config.toml
num_hidden_layers = 12
hidden_size = 320
num_attention_heads = 10
num_key_value_heads = 10
head_dim = 32
intermediate_size = 1280
vocab_size = 9078
hidden_act = "swiglu"
norm = "rmsnorm"
norm_place = "out"
norm_eps = 1e-06
positions = "rope"
rope_theta = 10000.0
rope_fraction = 1.0
qk_norm = true
attn_scale = 0.177
bias = "none"
tie_word_embeddings = false
parallel_block = false
init = "trunc"
init_std_qkv = 0.0312
init_std_o = 0.00638
init_std_up = 0.0312
init_std_down = 0.00638
optimizer = "adam_variant"
learning_rate = 0.00137
beta1 = 0.9
beta2 = 0.95
weight_decay = 0.14
lr_head = 0.00936
warmup_steps = 372
schedule = "wsd"
decay_fraction = 0.604
decay_shape = "pow"
final_lr_fraction = 0.05
batch_tokens = 65536
max_seq_len = 1024
doc_mask = true
train_tokens = 409600000
max_steps = 6250
dataset = "wikipedia_en"
MLP neurons of a small language model. Each row is named by its layer, matrix (gate and up: input weights; down: output weights) and neuron, and shows model dimensions 0-255. Each number is 128 + 32 x the weight over its row's rms, rounded and kept within 0 to 255. Numbers have three digits each. A neuron's up and down rows have the sign that makes its largest values positive.
After each neuron's rows, "fires in" lists the words (lower case) most often at its 100 highest values on Wikipedia text that the model never trained on.

L2.gate344:138112120118163166137175108146111148167125123131150143148087145100140192097176133124135160122134111089138095089161103125067083095063121120141127155095203082104119224086211155137147156113076099136101144112150118130129135157082104157137114148176122161085142151106145090134123053173112072106124108115114123145134163111110159143135155110170163195112128161096126140159095121114115075136188150083149177170098128092141135157072126114158079066074129076163054188126113131116160191129139120135142168127087124132115176072130153097145079144173126138120120153108140061135151062117139120170178122150100089128113118181106130142107049123088121081123168114096218147123119120108147096155096129156182096125177124072129123142088073144123147134131132153139158147094123098133112119167103129
L2.up344:080119161160146116131130135085073113120164176141100121157139136158113137169130101215117112126153132116056056144196116117134107141085121128120085133076110114135167145099097120140121161119157122166128115152110125145121064125134145059099105167136104141153151155159166095158130110165100096134161096134080102142121098092151117053117141116140139152144168147103094151123180153159173157166098153115138140133155132060076052158121173155137134198100113128128128138073130102150125186170113149179131140097171133129084117144127147123133090065096080109147115101143140161101130084111061115168145171082095181134186093122191135150138125148172122115125152146107150114133153209098159145187179119146200099150105163149198077118153092104105127177165137110196130136127165101110122172164129156
L2.down344:143141123085153200101126085197192119115113157100172121150154136154134194122122162104151139114114128183187161084126097169128150126121075108187143125087189126151141059115170127079086061129129110172172140106140123128085127143119138181143184164152158118099177084095108079133126151163211145153123099065135154169117185066084132144153172096102156089156083122133092086142156100145155103116184101151119119114100058132125149101090091149169117134144148140127109123085108131101102166117209095127194118120083126120176104116136120086183065176130056117131173050135121167147173161097140132109146105154089122126081113171090131132168122104107105144120122168118144186084118141177169133109090138140130166073171094141170134087122099175120158160157176134098139153177128078167092142195154113
fires in: "not", "t", "m", "equivalent", "equation"

L7.gate486:098103113138118117086089123068092100064118127131142052130128146090086119109164131153151147123087067093120076118077128140099110181089149111156174215111104095105172123118049152145150113107092147139087085103130184145083179107098141076130165134144155083103135204122150087105119149161114171105062114128164186173139091132127175113090132140185143161110125098145128153125156173063092149121199131143148154112136102100152128141156132144151086119118075128080147155126129136157124153156084105119125131120138163137099135129092154107166115140124089103138156094145137122130069051098181100173136132177146151128110183114110171167121127100161186127167083051147124125057053117128105089120125132171068151099161130134093116114115076133113120120125150138133124155092098125126136109165069119
L7.up486:086051181132131079117144137116171158140127083126142140091098180132140106111123156083136116153091168106118159122160175179157165131195071150157134132136155144117096101168176137157061091108181109119130149161119206127127123083140091118096172069162100145137152127071101103058106120109055124150140140157088159169149153111133096105143119158120149154172087106096178166131116121141083126144084139143125123175093169101137124132133179171174097148154147140121134106045097145134187131140133101178176128161142130159099131126166077116167138138049160155144108117158095115150135106065168161084054132085114176189121109091140118080138146156143067116139129144096152150097120124092101115119150180132183131118137139091092127120097130145104066142110122150154155119193112101192116134175084167
L7.down486:142142140096120130122134148096174095128116175109111115145136103154156110087071061138099210136133101146118191090131169145144077134164143096127176152137138134158146117128117076131146073093163184125194104126112121147083150214096112113168107166078063202071169139119160098077131187100104154108058058143168168127096113117129172119169134130134118155206157106132123124160139166079098122112122117148094175153100100148147169137137071122149109166092106092082173139166127116151129139161141148123117114130148125122105119149097141130124122141201102095136138156102104179174085092116201122129091103171096133170134126106114106141087169127134142171094146087125130057116101099128125169111094154115095125071160127156124192097124134119159103077145111103134128119119131126095174082112121205
fires in: "township", "school", "a", "high", "elementary"

L8.gate577:140129140075132096147140096040120064076184148144148146170102127121172114119137134163095138142189138156116068144113103155092116108128126134122118131113159123175139080107157109140104133097206136126111150130185135117098188139117167162108066107121184122152123135105161089135145148127130074096134064121178193129133152155119074121098162097169142128069122066133134121134136112183165120125152095145128159107100123118144146122149122102174130208119128102162133029185139180110104127054090079053136134049174110160140044088104126106119111110096141130101178107134116139092079194149120154113075111136138129097139115119126162125114143134110123122159104142141159141139147155055058104142133111119102154174104135170153179125161118076065104129170151113146120161111134042134189076084101082
L8.up577:146114103093153135149057121144082152157194124129193097185177085103171208104109159124122155117093137127134111130173146096121137120165125158078114158141116188086082176134156201139098143180145132065058162106149178095138095106179078143129129161141117133108079133106102092104122126098131148094125142150120192145130121133109173151097143109124113132168140151149123096193104140143148151074067134109104111118124107137098155129153137070133076181176108158119106133136212107046185136107164167136120158134104104133138109119120158101130124100139132156199116131120130111148099133176108127133105096125126118145137147151172158093149152135079070101119115111066217117126111150167137127120074134079147084124047115123095162146133158115028151144105152124141150022057118104119149109142149155
L8.down577:136149156090091104187128153075155094073133139110133193054157158126117164113149161131148091133109148125147115137167123130158179194148097086120137160082146139149162108184141117084088139056146144155105098143116092106125125085059135149159114178106181143124157131122040083155125114182135129124140224128074101159129156140174088145122140113127078191199093201144195086128137126149129118166145051092143137144131094080140135126064158165129139125137183136109108135155135163123142116175078139149156175100095119075115165116104146095132125130062174128091108129123121140155168118124138170121166111088053112154159105094134106146122138100084087144095107150140137125122122144142145214206137092156148144147120137139127117163143108170166122123124163143101161149178155086085090085099142134
fires in: "is", "was", "not", "been", "are", "be"

L7.gate151:076121120118093148121118148157177058134094119067107131075120143078128158153132161152108129098103144111128094082091221161138106161154121102134169162123110110127134127138081142156084127130078127187159096113111182139188184140125149138082120066106107116084108149140182112138121213099126135073139153128164139134142147106098198126104117150146138140120091095145154095135133162135141127142116129154072143083122070144113077088137103127185151123155137142138139132118054051121097119094142082108134094129133101149135081150094138120184200106150128087201112118148187128127137092100193153140107071099182127127162157117124145124114101209161068086151140076170165119109116082150079138066068146159106166081087217181142111082158168138085104147125148134087114143106138053192110069107138123
L7.up151:067139151091071134101124155127169081152130136121161097091131193103126131133104188129068170082107171112111093131107159152149149174178104097139156135170101109109074150172074186136113089152118126142112196077128130109164136098117151228118133134095109138100129159097155123175117113157094153140151136164144118115124190130148168148091055192134161152146125145111107078125112144125102126155050123122105133165093114166139124115176151089188107071065167110145138143119104090119096152076118112183167149120139110131114104140143065102180164158100106075176100105162190101115165082121124192116096069149147189160121165162164144125139129169133106114067104091162126154115114123109105175115108082156088162098111148167144174084149131137113114093168167166179115157070085225167077083153128120
L7.down151:130118198140135155101135154122153128183085114109132123143153129097142102151164079189105131117083163159156101093086117157155126110180127135142133161139104173128149131140155108115120087088122136138114156188147166144140133133069066138139083111116116237180092201173195077151111120196105110104188129145134119105163172131077142154191148116144141123109106107117126094074152119075191071090083143131072118150102121117091111156147159144136142186099140075094183114129111118118140143181142115170126142127120128175143160167105118123156134147127124083068152172093118084187102103097143128113093154130124135175117109126172094115094129105099182097175111144135148061108143098118151171128151197095141084146205110141167085120143139147156130121131111134119146115110189154153137087121207104
fires in: "county", "township", "middle", "elementary", "state", "high"

L2.gate15:151120177132128157050153116107096137167151097135175133176122109154127108113121135127157093157128123091120079103073095126109082042114129104174178122142149142129105164105136118143152150128140107155171136143143147153120129197064124162150101162193123137078104112019155096188046104223113114096134118133111145113143128124072110109146161141128164072118178115135095126139131107125145121131166118127188137091181106153113153107163082100147139115110118002159078096170100132086149144135192130112126160110144103108097157092109164093163088146148136089105145127111086124128072101066085136074174062124142150104154103125159159211147094134099171114191126111101136137123146200110156160121103167118159082134115163138162130143108131129086121145148139094108165169102134138097185158162106167
L2.up15:130105107109148145198100109119131131187107135129118123125092121186108066074100166154144123124137172127206108180129103152086123103131128090123133167104101095126147132114155097146127118132170108157171154072170165118135124153157142140150084117134105142114097135159093083105163126146085111135140107133162152111085051097124171135135120107112119153106111160137132106170121190102174061172158131101161176173124048104108125146104142145168123114120143088084105068059127112118156195146188141129151104101047108094126114134125113119147089147080074168223140106145125145142158125111117143132134092124161137131096089126176125140155093153056104167176162128176098166131123158113113062098106121140108110098118084125165163107132164134161132156108157081106142156095068129114126135078180149
L2.down15:121093157106123108122106095128128152189135164117125106143153122130178174172117158132127127093191148078084126160145126115124078110109085166154096116117169080145147186067195112144151123094136074221125145082160213136095156094099097175141113155152139118139145087046131145127104147137143034113164141091107156144140140113106147109125133040141214104138116155147137114199095155125165172177150150149093107121132126103147128162154121100118131103133164165165119125120137116069118114088105077201198145137180101122101163102118152062103047182133112145158094126126157148078111123145115110128177137068132121070152040136182188169111095093132119112097118118111140138127135129161208132103151150080100147153142073123138132117158147105128122141168131131136174123144169112169153131156135142
fires in: "is", "was", "as", "not", "m"

L2.gate1049:122104164131150147149138127175116168169178103170082137188109092193193125107127147153117129071129086083134140152106136184172145178150056175066141140168167105134158167169093118137142139108091157162156127109159141189142199083113120102123180151174116107095104114212131139122142138143115135126109145114143130184130113116145117140110137128131095097173117118133120118158150180148143138128110138139185102107123151112143142078108104124123166150128183194113130180199152130093065122079124132132070156177089120157125081058102119167130092040107139129108130139111080144151147148134198068120101086119104117148123133127143147138133134116143151056136132103100104140130106102124157156116100115183145063107133133134067132130081148129068114196089172138098114133137111075155142190178104184
L2.up1049:099033115099118144140129142114173188095135207126126102142119110147095097091175081110131100084153138181093085162090089154179152166071109159183104127133156120167146183171144142106106084127133138099127139133132090111112145120140131097159141113120137136108175180123157125074139071032137129117126118104130119086137116106132150122157098151127090142090114142134129137132135152174071115065161247166111152130120121171097089149152105076138168165132118185145125154076106110133097102153111118131074081132103075127123128159160090157152119138249127149125061160070114183123084104112149131073105164124083140117149131112075114072130172107182136132211146146094124122156115128118116161063134112136092129107087158134122158111182127138088153163124145182153163129170131065153108143137162140
L2.down1049:165150152132118107149125107111148172126098102154156159137178091120103143124076108124156174123123165084121126178138077132077162159126102204121145125085113144091106116082148101157187156184089126141170061125152171118082129122105115095139166080120123126156158090143077146168164111139147094148090189123071113153128163101144112124079059094100155147144109191120149161124135114098117126116093107134174115194111146060155139110122130116112152114138174122154090107160080071091117132143099084209125148182134112183135146129087100129101106185110135141169143133182095156156170228149137089159142139123136072141133216085135116142122177157083122104106158121072119155115068082133128133126118168130146116136122115098093076185106068087138128123099094109154175157051106163117093168137080133
fires in: "to", "including", "then", "and", "eventually"

L6.gate358:137142155094128124123093171159110225120148090131129118158121176078134159101083143091111117113123120096127106140145154143119144130126155141151112089110133138088086137036100098117127141185209090134119139160097167126161117114154139140078110186130120144120155112063108109172109115102089141125148147157169152076114149122135145105098089131078149175112079150122096118168145113149156160161126085125145145092106141137150126065124145122179180166113091116113154131095157140056123167135198120120083118163100092138120128118081181135155151079158085104133089090119129146106148104095166137123074100191108102158064135139114126100091143199145092097152136123144123137086116148138116172085150135201073130151115151119099114071101117116129090122128157162167163147163196102140141130157103128
L6.up358:140089102166063124111111154175145148138134126125146137167137087222135154183120136135154170077150108095126128102121079094135130090170080150089122133120174114150090180079078154115095174127174124112109115099158117110112068143174081127078141068154145078093115124144117134098068113174139088122085115136152124102145143128106142186154129162092059079172141087104125135120152099151130132175192135123109118175197135157187150129054123149141104107111174096185149161137106136162134124094067167136118119122103085149128236115152129138164102135159182078123108190135130071115099173074127083156168137151075117103084132142184109136130143112097161116140138136141135173131151141168081170182171161127133121132203089173127105154117135132132188127133145179114110069166080115144100163100111120
L6.down358:177080137112158152122135142170184118121084088137173134130089093145103111087100168099115087158102127089131114075151088106011164141104143082108143117151145076152137130116104092163122129153111165159152103123100121128160100128152117120130111133189130105163068159152141157097155157158137071175069158131134096064089089084118088154114140100103130105095174063117129090097096136177122153148184133128148186144151135098142152177103056113152153120090160133073124141186094080176189156047149198141135177095137120155109146134122188133131141118134148218085095139156081067184115154128098140152150121150117135140108081118107152148095175138114087130119155169077163098123159121162119143205154097084138122096152163156184086132100172139094089172152111174120086094173100126075107077046116142
fires in: "at", "with", "in", "to"

L6.gate916:142150122107129098154139113126098152175153118128125126152083128138109102121128135156086147087146134122077119117070100184138114150158141142126097108126175123069081084139117098149145167143117136179140164149145144097099195126086066094101105061123157128166133134181124125197193129045109110128200091112103085111133101100105150153111165186191110177113133103157089107127135076117098127108118179118135116181111058090051105169087075104150112091111148140147092141143083128177213134143107142151126077142083112142109122116139100160132080088108178083138118086086150150111059155046155114189083088150122104123088156103146151121132095157123147089142093132143162164171155098060107125127161117111110154132095191147078147123133166052114113196118088122188126118171169090152106087166073083
L6.up916:130161056154112162084153115146129100168097135098138164123117096120161118172161114159093143141136095116130101132174120124132125091167169119125150156092108159138118125136157126141145109118145159165147162109153082062108130166118107134101100103173151105123142113170124092068161092103079044129123090103143071192070114167148130139132163127139134078170129039179123125136133138107177145099095149119180108195168093156097098135100073136150129090090127129122068108118088159120097086110110141161154095082067107128107166142127138179081131165141150058182151139039149116131156078121121132181173063143135097090107134104123129124162109150116135157100135099167092118101130114133110092111127143159084068150094117089097114094104163185123097185081172126154116163128165086139110106101085138
L6.down916:106142157132095154190138112116080118059189177123070071088125132156105156135093074085174063170178118145225125095126140119183151095141175163120126114113098122135109116210079138134137163158119107144121140155118139132119087076078104164081165137151095161078127134096131139129076096154128182166144087165124071178119155150138131104113116107072145112164132139169119135112121148096118129101136113119091155090114130134212140163166155122109194139102120130151161180155173160147140117140135123107138090105144107092094054096181177115149100100138132149095114181117124125094086079077122082118147191133135108125137139120105118125170109124132149132076153164120107202126135194164092165155119159112175119073113098129037077125164037133107177106200152177126100132125133150125139070091146162
fires in: "of", "who", "his", "the"

L9.gate223:130116154138181145116131148158113169201101153139135093086096151117149126079182119121126116171166114120149091158088125165116096139133114161132152217099149082171137103029199132144098160188132124115177069109118134067076129102120091100169107137154070134080113151074127132194117106152096082144114134142087154085131163171122114153173128099103131144127114086085192095200164109078118144131145136153191119084131077207133169112127072072110127110152147175137130066133080058112122144131108123087173088145125146109147127133149188138063155116136107148082117158152079141140163124139098108179147081116171151109120078140113191111093113142079126077156142122186138106136125131102177118133150142203146147146150127145155169145173116138117126136167168130141204147119102104104148112126108190
L9.up223:189132085126106136093104124134145103159142117143152110101111083161128106194113079142131126142133170152100095113155066151095058101106134051105152165150138144077078128119098128103077122146104143152155113112143157098143077147105149144136163103157132123059149157190089149091061162123142145101130183115115113104081074177129100135113110139073099092106081069097098178175166117159094080125077103091126147165127109122038124078152120144090152140144131081107175077129108110144072115148110113078162070142164084108133152102112116124161113177103126148183106117149185149178180136154106125149176053110147103159101114137107126138118146161102131131124109122108112157144146129099092144085096194101151149163122044133109126160137097107156146160098164125178091129142055144108167165113089187
L9.down223:097127114107161161140093083127087135120124100102151129080146090107166108072176129105161127151147151095098170218115135133148122085115106185060134150125178126099177077089192105051167137151114153125115150109081133118102151150168137172150118152122123099103085161070127094120116121120139094143101151087073175107104168136126126114163142080133175164091070110132169071115113100032148137170172087144099095182158129188110178178138064111153076126111164143103118132136112074142129156113098111053115121091085140133105173155158109109145120110134098127123178128169069100107118134148160166149148157121130085093098088198236133132077099144120114138157125090140151157106169122152154119109128093150089112129133063146127178150224146128158158125175128149172155136090143135147144094104135157
fires in: "was", "be", "more", "and", "is", "became"

L7.gate63:161164112089173133115102137121102153135142149154046133129167169107126159102151138174091122108115105159119068108082142171075183110078133128149094188147132096129177127072148136110129162106183109166150166098119152148128148123114103115163100162132122051087153153108133145142151092149142104091096107128145144105151122130082138115136167105118155156135138125124165056151074103093160101114139080090106138097104113083144156161173166112107113131140066107126083091138090082091091143122080132171157099060125146091127136128172145123126167121144127135110207181144111223143103153137117066174146132134142129098171119129170094137095129155130160102184149130150227134130155190136139064111157128100143093156110129086084154135144122102028090155141113101110140094120167080161196159144171137
L7.up63:126138201118107111150160134125073062125112114174154147178162130118187096089062151178111169172125141102082115121147083103092106157133084140150174144120170100170152168124103112161177105140105183088096095050122163167098152160146124131111152127190177113115116135156142099110119127175122132141134144100099154155097132127162165107104141121131130109106105119125102111179143188118101139190151104170133096104152185202093091118153135082147155102133104109091138154131084182120166166099107080098138125182171151125139159123073125088150112065118098123177176101120154121122101117144123162134180114078138075090166189109122140181117143077164094127151127075089122144138088091134154175170131138091151138129157071095085153147106149094144132162169160113067140117100174107119120132114109129
L7.down63:083133066115140159124073156112129086128121074101144124124128128073115085135137102113103097102091185187157096169084148167139185144083084113116136163127168114164142102108145212127142133142118120121101150085127180079121091140154122077143140135164133096124127114069121152143162119165163078127081101170139186097154154173119124131157165089144136158152119181140136122157079115191108143063191085160164093121122100061172154123145097108163128174112131116186135109126183076123162162153168142093153101108120079111155117110086184091135122141132154092085050124098148170152107123071101070103153114124076162081148119202144121163088066194130101114096099146175178107159165184158106176080085077173121125114161091102103121196117151088085155097135117076132104109107148139103119090128130117
fires in: "was", "is", "were"

L7.gate312:127133135159125100190096090194120137162188142156073137082119195102138127108177185134133077124133112099106133124114108134159127162110102074131130179144129109192151106127088109119158173147141078149129081147067101141169117131070147116121092109157161107052140131160117115107149143156068085155083140136127108089131107155093117068113099196111101138102143135151083158081127140133080090160138122106245142177090149158091071121158117155122185104102169167170142165124182101145120170114138070129081064143134104125186146153127142185087106116140126084196156127083128130120157130088124121160109118109137131129112153117115147193172115144162066060076123165112099103129132107118104155143127127131118161141099098115099071128138113114108133161122131111182122117131066169123079168146118156
L7.up312:156127154162125162139186099129084190128096130093070168090144165117179128158180124143165127112106115157093132117121086190150121136127069068164102159180125116140143078077133156099177183157130095167117085104093186111065127079135142112123151134149156156070095106163199103096153127096163152122133118084133096100127128108107121135123130139154115145088163174160114149112165148138102083134170097129177108152125219114122085120202076143106171118095158116101159224095118119129135140084134125162077068155060168138183135142146108185109093137173107121131129134069129128091107139078114098142109130116134146081098090155105147191158151117138100124135160149089121157113150097128153083138141087109136194139123159135107126101143172166130204156127183143141105130153122119174088141129130155
L7.down312:127129155089172140157093092154119092119120140140119150134142125132108163149109101103156129123158151127125153202086106153084082107142107132122109101140101115100123107101101098109122149156144134123129147071205105115097111153082188058140122123157115179093174148135073139124144121136110075155191125161120111109131106115166143182149088078135149139172115144070129094127089065192128107104112130150150132110058137085128101160176072113150151165111128179138124106138031132140140098204059135115177113072147135131158151121115102120140137117129163103109083115134097112148160119131122174160135136087127074136151114137179202141025149156179150130195129076149109078115054204137128092102171162134103121105116159176112091137111076161150097155081112095122116099073118212138156113141061121
fires in: "then", "also", "and", "to", "he"

L8.gate183:183182114125099113135170124156109174148131168114111104079164181114182107159152101097160101090047161135156135144179073198097118102107127115107102103116154086129211166055137149123127096122120127096121138142148128050112165116128104134143115146092147113108105144126095077219088121128107065152145104103135159121096163118126198148133145090108138183083120099151138094206099104122131084085164111150162193120129057086158134160110119114167101141119153157162140093120126113124118155120136087109125119102175126086146091072170167084138082140112112098132155148229137139189114052127131113143114126068134134153116101079172127144089118131082133125167059119122163163117144124055143150171156132109092147122108127200159133196132114136143095130156150137119108129200193068136109106124125095
L8.up183:186112171099129102124116121157093162087109126166181121072179157141146060107104106139114149199103155123176048138171103117116088126140112084181118162106108178109118164087071183101099131136045116052127106096147118098130129084140083170144143112143116095093128166138162111121126194140197153114101146126144114098104133160139118139115105132108144161209133135065122099196130121119147079083069104138187063149119158107103122122163174071163113084071068073137156094072102133216110133136126055158157114164135151161179150108135120113173108146165130132130133148108105105193175173098089099140144058099105139167124122153111117119125119126157160111162135088089173105112122130092108117129169171097101123123138106090127103080104085127110138122123193134187115133141107172118153146147150128
L8.down183:194189106134100183162105143100137093100134067077096172111113092131119127095081092172156123086165087128107152178128139147094144150163140173143104207144154121095168123093151147059101081105176129101109141131119128115110114113108128115135147130084136089152134116130114122109102117141110111102143133160149147175172138136105076178122142060114120164161129102146103128128117106135145156113104098096164084070167149143158120117094109138130089117114156151126155127176115093080110197091140139124133137087191098124089142118119124139095183135094165139116123199155123158170117159168118120136218187132156121087121078153126106143101087128084100088090190106158137149050228172102142105151126147128112085124131150110160068139117090128108138079116090117117193136148086099112158100075098152
fires in: "is", "was", "were", "are"

L2.gate158:121145143155117159054132194126136140096185055162156207164095095116107103116133175183177110078106118076140075133121117193144123184137140124154174154124141159073068128099104117163100133138106095132153163148122132154109098148165077178095152149174147145139119115115143133172063158097124104150117119123160114122157157098075131114074159162095105093122147146029138159095139127136140135131138133082148163134153179159138089133110130083158124049080176108138098163202114176118090150217170091148092080131144091127161116101143085063122105109158137120076116167072128146142149085091137101157074114139071173139168139152102141196085156105068157095183118127097107141151121117148158143179100123130158178103118098158142144103102218114092100132148145137169107086136138113062113140120113114
L2.up158:081104130068141158138114123130118126149156127196122174198054157143108136110133139131187175125096150098014204151126149139161128152179113117137139109172154086118061164107087151144136106122152146131107112168103099097144119094165153115117111160096107111212090058065105069089097162079048113109066072149131149139119136114121174120132114106120064110104155147120030090141105100133106118154159069114112166089118194125136097103068163111128115151150126127151171176141126176109168111108119188169124184142202102140124142108086138128153147140172160119162082152143139103135081134150093153127192163126099127150108133144111143162120140153122133142130125124131142142153144151143157151220120147122096069068128157113119109127085081054115161075090099110092082157091111165111143153087087155
L2.down158:142142100103151181135104200123154096126103089089143174106126092111120145105150147102147119123120153114175127157064121144133143142162142161162152147151163074098116159109067116095120138146090124163171179147115137127137176123151156163120126179175166156147150167122093099112088121116154109153103147123155093089112150102128098095161092134156161104099121108124125169058149166148110141145118108122125070139089138093125149172127147117093181096147216133139098144136164100133021104129143121141110151127163122188094172131165099099106096161106160133175096155109173157145104093113127177062110119117061093095161186119144123128103141082142086074075105143107111143141068196111079128108091079138123072132121149164141128110151154091109087134122070145152139126119174168065150100110045118
fires in: "to", "at", "led", "joined", "attended", "of"

L6.gate322:154119158150148139135151163107065159140098166128128183078077171131183126174152105164169130151192134073119127098171135089148155144141133221158121163119142138155143075130154137106184154082129115117117145147123145125145107151086114157089121107125087130088103105143110119123112170091053159190160107149142126149134105179063117107117148180192141132110134135150124139154151154104130091146127101141184113184122109125061086169060117152133098109127065149162088072143193180154143161097205105128147079056102101156128113153154154096144111111099183077141138088097079059125117137078164135140180124172106137131174126148088100153152098115174056094150102149111154126165123205100115130132132125209134125166137092136155090095105167119091143103073071136110133135143128120143153103107116091
L6.up322:170170102164137096134108162103180123127160186122112182134073154014126150153135132139122159119188134120071140158138145055160115147143113239104147168136101119134076038178105158109154145091173135121116134190136148132123100144113157149091103110164144094144089082160111133112133124133129136175144110101125081088092136182150115108156142119167089095104107082173122167171151079139078143105165149133109063089120122125043116120156110135129091106143139118140133074141139140106136115017173105124120089149114109169113109121122106144095114133162099148115132124107158068159149158143185126127150107163147138126098083135137183173151165133097089213059046118110103137163190155123113082143133147127108134146106155130164111139090146086103118105076080128138158145121112125177095155130149107
L6.down322:084108110099122118179159145147125103109159209105180199110148143167164097136090112102176129133154189141111133153166118067166126139079114155139167106161151142124120099145079081139219115177132151086113096093080101135131121160147148085090074175120160132147150167155094075199179177157108182166110101132156071141188120118146157153122162124121105156117094100101116108074109115148121151160133182106091089121148140106146161163105147113083080126160167171133104144125179145151154136118114151106107085069079147100086108093117139128092128084108103132125133093138103126123125145113118077180150142121163154173075106096117033147100198138142098123171080157123130191160158185141190144105119152108126181070131169103076167152166069122151164105196074139116170153092079075175075101141116171
fires in: "of", "the", "his", "000", "500"

L8.gate1015:125155074077143147124121128110086108032110151103149156086132025157175169060140107134124060111153130138162000136096081077129093111106117101169091090143124134130174163090107100134097095123096159075127122083142146123152149088089192144147091110128115083086083179126134151167132200138142098145063129125108107114111139126121124161143114111140125097159082137117112094131122156145147106121140165160096173111058173143095125164104130116190183136170080142133172107122108135134161110080089082115130116085124100110105101150162141160150119136123169121034167130109088125141081085069115171172093115119121120114090114105188180121100128150060204099186097140132150143156140147144128136138111118087167104083129100126168149149138101136119128166145136131147158153147164167112136143094098158
L8.up1015:144100186192095133142238133183082141061135151055147155108132125139163119095120121158157116106187143157155071112196118136158107085121091098154095113102148154166126177172103189108100143071141148112122112101153170126120206101144173140106170121156161126097062137144124112136090098120137130120128145076172139052090112116111081146122092111144133123118073112136120105111139104152107145088098064152140153164113106106136130099138132091181147102167122170130174112069139128076122108020110069109107126170128163122088108127141132175123083092131173142105108129119167163142096112130101122201072074122170124110152118118160138122147171153087113165134088120176146095175143145095109079105132121189132140166092121106114088153138114124139105186133137082214138130174158105110129109171097046
L8.down1015:155052130162142139132113146098115090145030135102102114126127153089206150107129165069100147140170179151156100113125102174101147151122111174129123105105151127149098134097126127143164128140121172124163170117067137108156107052080135129115089143122202159129151126127118124191099199144107127114145162059084098137131101128132159169120154061084203138182151174130101157116127074161092115094135067168097139095152198145108151163117119166173156134147178149135173128100073090125148067144112150126157155084178067204069126121096110158109138058095109188159143091155122111088068148057129114165119176114179136124094097198120095104094182177086143113085098109200120135088121166155140099206109133159133131095113089108136130100107107166119102112112122155113132111105124122163119138146118109
fires in: "is", "with", "are", "more", "has", "have"

L2.gate1254:110152106143151080132147147115141145172082110159143146143143137106177161145096205159069095114161117115105086156155130103163150151115121171176211121091128115085116164171135087122109102152084140180112108187127151123128159156150157094103150133116111153172150130177173112134108140137147138131092153148121137134154214124118154063114178098136112092192112158157150145121150103109092112141099175127174101099111122120103177130066113130105094127135145162115139140181093120098132119115193140196177136144171107126159141114142140169166129119122193118135077151144179113090062091080123099137143136113139126057151153118092135143092095146165091129130136088112112124133146103128111150132127144157231145136116186111102140088129098143134114156089165127140161057153086074199082151174133087
L2.up1254:128078163117119080141154174139126182136103140142119142119150168129109147159130137090133106112135069148090124123126082089107119084121159124109120223124143108101125194156185113154130092132172111144110094185080154152107159166144129113107101128191138171136161164141165138119163136092057113107133127144098177130145098120132173093123136127123091136153211142100124161124141099159131171092142164155129094144164107067093040099194111119120123154093132101181161126124106049111225080156176182150049127085148151076131097156049127117162121138137142131184109152168109162092099098113129124142120134124128160118137136058110116118109167138144110163128105060169138102133160128093104152087176117137144117118130143132058070159123066126138095130103154129111152104145128175149114189187134102
L2.down1254:141135146106101104193119124150168061112124096137150167123100103141110097083094124139165146076175246095117130173150087132046070149155114159069133060137111116139106119108151186137145095145136164058158134191113147137104104119104096174157139141155122116165101122081117149142095122110146104195102149094157085109145199159200120128111096075189135119118132169093095084177138124165106124117137073123136118171113173131126158112183153172139109157116120135200143097106192076197147142142084092114106154157098106145112146103155129128068139196140151158132139128060112142132195158141125107154113087115105136121114116096093128112076151084110125082106147163116150089176141102136101161136069103115159106123038116109149136152149086108078155104141153156151150168107128140126186138089123078
fires in: "and", "to", "with", "of", "as", "from"

L6.gate1086:096098120115077091096142136201164229150140161109129110128136167119103138145157154117140085108128162056133104119120112132107145098145100184039130179141210121132107094089075131158096115092146075082119127123193122130110147103122082129097133158128134127133096160083048098172060133071119205148097156177154131100128149176107155114108085172150085137102123117130113150097119136153173169153127054170123134157161158138167095127115088080117151128119153169185093151103123161089152096136117170124101151159164141120118136126056133106136119102174075106055141127173101150178194097087124126111094141166170150135142111083149150132077124181104152094138076138087068159171110112147123180127109169135112148144108093115111143109083176095136082171142165157135140087180170093162112159090114118
L6.up1086:086092151078133104159161203114167112106159105180135120088118179110093063105091098100064113127152188135098101147117138087144136179142111155164184100087140160126054149148100068114084154132099072160171078152117083185107141115104135170140139148162174154158132117127155145157100177089156139106103101158132128143086163167110090128096073147111195101145082110071132082137093096124144114098094101100124097075099165147116135102072137112120151091139093065111115114123149142194093220069106108120114109133135129111173101158097112151079130097144077152114126147073103142124120156073095147071125133142120194131148117113121108151135139142137120130100079162126106130100105132105126133163169116113105113153154135174174120148155129133113087073125176165162083153120129168077174177126110179
L6.down1086:122130147143186162149131154124111166150171093135127176131134132088081153130111144100134076093082123067126123076136091136099182075072158145108106155153195141115114129159178071083139113106095113188145172110156108119140068136178168185088137118157145126115145163206171095084094171152121111144127052127145118096095129127106060136144135152104147132113136142105141141121107137165132141131050113121143082181095148166133133156149138123134162135147119128102114202133175171104158093102144154063071119133127130159119134124189143124137096132107133097132109112123120149134072124111067191110155115157111101144118141116149139119124141114144102067117112138105064141108187111137070140137108084150130153099091152149141103143120180182166062151175156112208149150128207117073112079105172157
fires in: "to", "0", "from", "in"